{"n_kv_head": 2, "d_mlp": 448, "vocab_size": 4096, "norm_place": "pre", "bias": "none", "init_std_qkv": 0.0402, "init_std_down": 0.0, "schedule": "wsd", "train_tokens": 181800000}
MLP neurons of a small language model. Each row is named by its layer, matrix (gate and up: input weights; down: output weights) and neuron, and shows model dimensions 64-191. Each number is 128 + 32 x the weight over its row's rms, rounded and kept within 0 to 255. Numbers have three digits each. A neuron's up and down rows have the sign that makes its largest values positive.
After each neuron's rows, "fires in" lists the words (lower case) most often at its 100 highest values on Wikipedia text that the model never trained on; "fires before" lists the tokens most often just after its 100 highest values on Wikipedia text that the model never trained on. A number after a token or word is its count.

L10.gate111:138149112109158097124197147074157146125126151119145083142101142123135083140175155142127124121112156179129131104153114112158078095107126135152081053171063119125106162122102099165123172088156107099141153095117112078076113142170138114096138156054111184156123102077103103059123129161126056131106111134118090122161137135082130131121098117086141195111148206126103164132093131142099132096178
L10.up111:113099111099123124129102140129077170121109107156166131090163142176120158147110127040086096165164122171135073133116167104176130091110162121182100148126157107110143184157118125059144108153169154161135176111081158152124116153166130143140072106123120160062162106075165115131111156203223114144078077133145132083137151098169128171106063151086212206167110112114163132105105137067168048132114
L10.down111:106196124157074097160165099128126153145141202140126083105127096128107080127156135130152113100116140141144119127109136172121137136148097150166135129162064098124099189086120183168121099179133137170093139138187042138054113159096117105101115119113111140097053122084141118111085091135123060127080142141147101173139064115140131178110173172145155077194135161145070155086109158155047129098133
fires in: "was" 51, "is" 39, "became" 7
fires before: " a" 31, " an" 11, " the" 11, " born" 5

L4.gate118:115082178107111090111157189074135087123120096114110127125144151132171117113106115164060085113205099120097109121111130107091171101134091110103118070084153160129144152088098066148179076124151135127142152144140125117112129151177100090147115090089092113066179108132149085104120126148186139167149101131151134017091132142104103116125128098123178153152090166141137082174159127078137104136122
L4.up118:119078156101056092082130147101090026150140115107127128143114154140094120111145121135101089110165099078073133121107158096095164127176058141107162069131149142126158133092157095108149086114148130093138111135151156099059138164161072086112154130103107074086156134139134112085167117115161114135131107130171136044095133085123163118127127149145158143184118211147136046168149112100182087128109
L4.down118:147115162153097093137089113104122103107108152126153146086088148134126121097076171107139170079128139080090115120124081121054128128187137124148135160123139083144053127153171194171114106124125098100142087139138159129128112099154110114102163170112131126134179156094096117115144124093090108115115095087150171173130054167134098126153186129122095071128187152151125097091137146145152123162075
fires in: "king" 19, "label" 12, "candidate" 10, "player" 8, "prince" 8
fires before: ":" 25, " |" 22, " of" 7, "man" 4

L4.gate277:157083165118162167161138102109186157126125156086145142109182122132092104133183153139122140100163141124142215101090113112184112114145191146076108076123177101103132127113143134147112157103121134161100175060071132155133077111148154095184079110120139172107170107100192160107136053107133129132123186099084125142145101111136106134172117159102112071109102122159169121098123197123138059137072
L4.up277:110125127117152123116114122095185087123152133115109091076132065161152103167147109116086099093139126137187183085122115140165097147137169151186105166081179123130099099103129128176119132142154111128106177139143143133086150093117103112168079109151107095119120096130120139139135097146124111150068116111090191150150186194060130144115124127105117103140176108078145103178161159138145151091122
L4.down277:131153124143122104156070159165069119063120100173124091155150130158146147119151156114102068117111183076182088118176141171115066154128088182147097233103179119164103114108112100098135152136077109148101097170137133122147101125119132150083112115143132126113140101109148143193126144159164112111106136126124167160162108167175133183124146224098089079116177164112178136123117123115116139176164
fires in: "goals" 22, "33" 14, "sports" 13, "34" 9, "teams" 9, "26" 6
fires before: " |" 33, ";" 12, "." 12, " P" 4

L7.gate218:093107087143112122128139097129126175102149099075119131150149135171173125086161224121100081123105112143124148108139176104118170140154156097104078159141168131072101144105068110081130135122174155135057143188158135070144157094186140087100179133151114048113145120181102129145132128141104119175108137158150158102156125127114079147154083132118181185126152124095164098158139129162129100123166
L7.up218:128160170163115143122140131135070163128185116072146135101106169147135153160158124120084156147176099159165174133069121097121110127082123094131070098114139120142134089119163052130096105091155101116118111104141114120103063146142098183141120131158109121138120150113133158143045109168129133103167141171108112142114183048129173103156122162182111085128164100104101124130161128124187087099184
L7.down218:111124100123061100187125190131129116109101133145115192116158126171104137092124140141071198156105126105105189113165159127116110150142112133137153072090113091120156151168121135209153146091147146215080141130087156142100168122113105116104162125219129085145051163109095130123093167114180164139115182097173147149153165172149158097124151138144153091181133121053171132141101095164105130165126
fires in: "during" 34, "after" 27, "before" 12, "grokhovskii" 10, "since" 4, "algarheim" 4
fires before: " the" 27, "h" 10, " his" 6, " a" 5, "im" 4

L5.gate363:134124113133106146118144133131150153115097102079100118115128090158108135135156176159084072123130151178093124132093162131166073143120094119092118148101084137133171186127094149115141044097207092148043163102146148095131074126114106043149164145134118147069156104060123172123098133089116112135124086191137104096178098072111124142122179067154151105186131092135114147132136126165126158117164
L5.up363:162172135140172115140137104139114196154136180130187128140091039135112121120151138120124181072104240122047160114212144130169114113144094129149092105136148157134155120180132157107164155167114125141107124169114112103113115067111073074133153114104111159111122143094151164146142177073113085151097151156131133111151109073106100061099158103136155135088186116182153142121110115125121123119097
L5.down363:139141149179167088158119167159137170135132171137159123106102083129175138083148128107110153114149187098168147116201148147109042103108097110132069097092052147137090087130106116159114160127143168092171125153089119093095146122140158081069155145090142128159080174111119157088129095152116051167103106118135129105127126148112124087032153126146176134059189159126118097125104102078148115130068
fires in: "is" 34, "was" 8, "see" 7, "continues" 7, "currently" 5
fires before: " a" 26, " an" 9, "u" 9, "ues" 7, " also" 6, "ently" 5

L8.gate43:130159110158158143131117109112148126116152077119114072142151136104125113138147127124043141131120118130138088204140098140135045180106115049107077100074115153133103146100105126104146171138199179115106167149145146095079106139118070143111066147152073130128179110101135168085126192112145144094135145134112123105088110138110081103110125103081139175173124081112134152142129205151146066133143
L8.up43:081161120100106172126163145166176102162126152077103103116105124193123160129142134116101143087112116179155148094061173108156111079122104092168066159166148096147184078160191130135107126147128099126096115116143087162109139077081134135160125131179158127096108151112128101165087145170089150151122178153203160075135126163122170126141039074158148188184142095099097125156128146158122095134164
L8.down43:132130117115149134094082153234145131139140084114168143170150101135112132111119125142152184167143087180160124106125079091173110172087122113170097060123165107164130087117132113128140110131098091122125131149101106177117122121124145054105117148105131160180158188117078136110055143133150147175099162105155128042195103152141123107135098167172102137115134120085105193055154156165102095114148
fires in: "during" 28, "for" 17, "after" 16, "following" 11, "won" 9, "received" 9
fires before: " the" 43, " a" 10, " his" 5

L5.gate103:146130149121106169116126144132135120144064201122132136130110131147134127088152107108109146118109074173157076153089163208094146069068095075119154167162120118057112140134067128130135125136099141236171164062176158125158114190115138116157165132124121059167114091121118135086135119129107128070151131107146065130150147132131147064112129105120088151148061152084113109115105133146139150072138
L5.up103:087136147162138162097140177167102149130148165125156134171172091137144130153147153061107111139125139126113141160094129160119154191107176145119128151113125079052085125164131148114121097164112113129134121053149137123139124089182140118122197144114081121095120091093171104124121106145142141086145098132147137157084141164102131116101035154087125156045091141117113131120132122121135176129170
L5.down103:079139137114139222131115175110136108099094138145095124127204170115132140074089115129122096156113134129112130078169142140100092152169117138123112139126125164119062167150129183159100130154087104155171086130173146109192113143151156115084131145125152134146116177117140145070132125103087150056182139100175093157097116132109136072124122095154149184142167146177115160182100108121172143183151
fires in: "there" 27, "such" 21, "referred" 8, "so" 8, "like" 7, "white" 7
fires before: " as" 22, " to" 9, " is" 7, "ite" 7, " are" 6, "fore" 4

L4.gate66:091123146136170141146098106097147090087168136103165038097099121148109156183142161166142086121106121163080125094109157114107128141132139141083068094106079174150157183124102161088124138150123142109116157163132026138124097142122083120084130113159065105078125105093129184101094120129109133103148113136070098129159123139149085111051152123122125186117137095121166133035114189113154101084034
L4.up66:095187170156135080185136088133123136180076124182108113136065088180217114158103116132138092123171074150170122109175138095034087057132088162158119110131127150150127131140161125078112068169134090145120105140135088139141118110123094133148065113090104061128138097110104111158106106117115104144144119143110166177142146129111077126120103090130109074190081108144169084125083058083166145176098
L4.down66:109129090194202177139133125087095070145125168110100072155145136169112078140119131128100142108136112186095150065122120112128122123081100073148131087100130181130089124138123139107139095127080098084125179182125071172143087111110096122109100190075105125141142099146107139152097137080127132140104130193083129154138143138169117146130138025118163129114166096152159123117166098121114158142159
fires in: "united" 43, "airport" 14, "air" 10, "heavy" 4
fires before: " States" 20, "port" 14, " Force" 8, " Kingdom" 4, "g" 4

L14.gate195:183122099155140128098149117142051129153095116125113166163114065146171099161168108175100114078137106087099134198160122175132141132086077106095117110142136060046111149141146132079135151169160141098155134107117143119165147153129147102130214101154157156160142100044153150145104135148172136102153100117083149145182105120107104155155114166142128192113110167090107109130137151130115162095130
L14.up195:087168196111136157152086132156103138130101151159125115119124173152105153145105035088173114107100138130108086154169154116174097094069098135096186081138104124129191173136102187112119106136131141117133116172096152116124128126152166143102185105144151178152140127162090151066206150120079154121156097151062105152128151053160114081151111102159146107148075137122113087114099096087130092146088
L14.down195:135129087190130080077162080087107127120139146151119099110116119089158191175092125122123122087135092148129096120092125127189126108099117076150108136154069099093185156134076148133171190157115101107155167115133110073151160121075139110099131143131165111153110061084175076154040105154172076149123109113136166074109045154162057117167073097145111124090131144169059100149172157144092153104094
fires in: "known" 28, "well" 14, "such" 13, "used" 7, "seen" 4
fires before: " as" 48, " to" 11, " for" 6, " from" 6

L8.gate131:168110123183158117094161177149109152110123159113148043081146199108144117135074144130122127118109061127167082187104133132193121100085192107150120138111155121087122133149097178121142132130173126125118112143149155142142059162171040126134131166131159085151135116057156117172114107144126113119095144127094126132174119174106119171089192131100148171130122122059116168148151183151064128088115
L8.up131:108124192129100072124169109154186083066104119110137135156111151186135160139080156148084151104138127119158163124071110129086111120109073173173146161169150223089106093096167107116128158120135111103114136101155081137168112140128144101120133118138106099109153120062161176164028099131156125151077105116108123117123187128172163115113116146154171143166146151119214125155117128137134144179102
L8.down131:073114122186107178142137123126141160109122138086105157093165112103103112122126086159139128182106104133125108127149083157140082149067152073088095147185153167166137152174096147114092099132170130172138110125125169183120058090108145147026115154087168125137162098124139143119151124113089099095115087102115095124132097168193114104134117214134163127133123130125197213073110121115082144153106
fires in: "it" 60, "there" 16, "he" 5
fires before: " was" 27, " is" 16, " are" 6, " has" 4

L6.gate249:132120206121166121130114131113054095153123121241140148098165120111128112128162147088100116089160089152119147059074101119148171138105066171197114046164130074162171130166132112132217176109133131122129117107051101109166176116102079111137114165137100154092113136131103106114104166137176104148107131230115113127131117162102074101166205100121133139107131132130183099130173127079114123114139
L6.up249:157056166120113150118151150157078192093215089155119119133136130124057129115089094081169128086161137069193162104071145133142133092182106125142124146114136129121111115141189156134119147074120121107170116125091099155164138082142046131113107124145164115156157128162094118110073120126157143139114132096118086130170140178159115118114108119142176161091124147179111076089138133116106150143075
L6.down249:076145173126174135119116174128140120189151099111127158153119137160119187103089132122170182060157109127166123128120086116091094145138147143075154162115146137140095100108099142157155126093152042090155111106146156173143140141134141117060105191133038130102102187113168159164159120129068144099112183124157102143119117137102195086139102152184134128104116089095066134119087152166189135130153
fires in: "date" 14, "school" 14, "time" 13, "isbn" 10, "location" 5, "length" 5
fires before: " |" 26, ":" 10, " 0" 10, " of" 6, " (" 4, "," 4

L8.gate49:154220122129148162110190126165123101110103147141117128135171092098152114116096059104101095138126095111156146138177123125153113188080129120125153101103135175094097124115082133150152131176090141148125159077098127061139137184080135122132170115157124143102140110046087147096168129171131119125175187107101132118146092141146070097223154124115116208130108171088114118074136151195111138126119
L8.up49:096133109145073176139198164191120169079102147140082143128139095134167098120135111141106119090156083132129140140131113117155098101107136153095092097060117146058119142133104190101209123201083118148091205134137148133135133122130178122080129090149096152108112154132111093112123155175131178073125127100051109147107071167135112106150133150117154168089121100116066096104074171104098108115167
L8.down49:127182123140154147085081088144115086164133100190030129099118113099169126093107085133168171104075159114162127116126178190140112097116152097127141093094085124104119143128091099090149133190087163161142117114172151109169093177155141128087173167203095118201097144112186112085166152104112138159182114077082144152211135116189082112127158160131164109096143101120189118076114103147039084127140
fires in: "known" 26, "well" 21, "such" 21, "early" 11, "born" 8, "late" 4
fires before: " as" 50, " for" 4

L6.gate91:128102111099120165102138140086119206136118119071097135175180132119146163100122161116122115101111163155213113105094173127226128074119165165137122127132117113048158156082117147110144139095156113085137154136077072162115139103137127119125126083071125068150154131211096127105103105097141209127103143132137090167138173171097134152116120129158217134091120109115159095106131110130094129171158
L6.up91:104188148126090146126113169171079148073158102093123110141087084121112054139050170163133142115130097128173093062128164118150204145111118117155150188119105147135122167144073133135143093181131137120100141133140148106129083129134097180094109108116164109125143136132132118164187126140108166140068114187113135103155113114147117136164091108176141071171121139138173141180059111148152106136124
L6.down91:110153097156150136160136124110142139140084147138145135062108139111129108101122167101094137134190139066108184099154095120157167073089093098107159160142164149101098102136113129093078137141128146107136120143121104096143150093107135109122116085064130164159090110091127132177173112122165089097098125170051134149071126091139124175153092077110146130119196167124112095095117150166126154138092
fires in: "airport" 14, "athletics" 13, "athletic" 12, "air" 9, "baseball" 8, "football" 6
fires before: "port" 14, "ic" 13, "ics" 13, " Force" 8, "erm" 5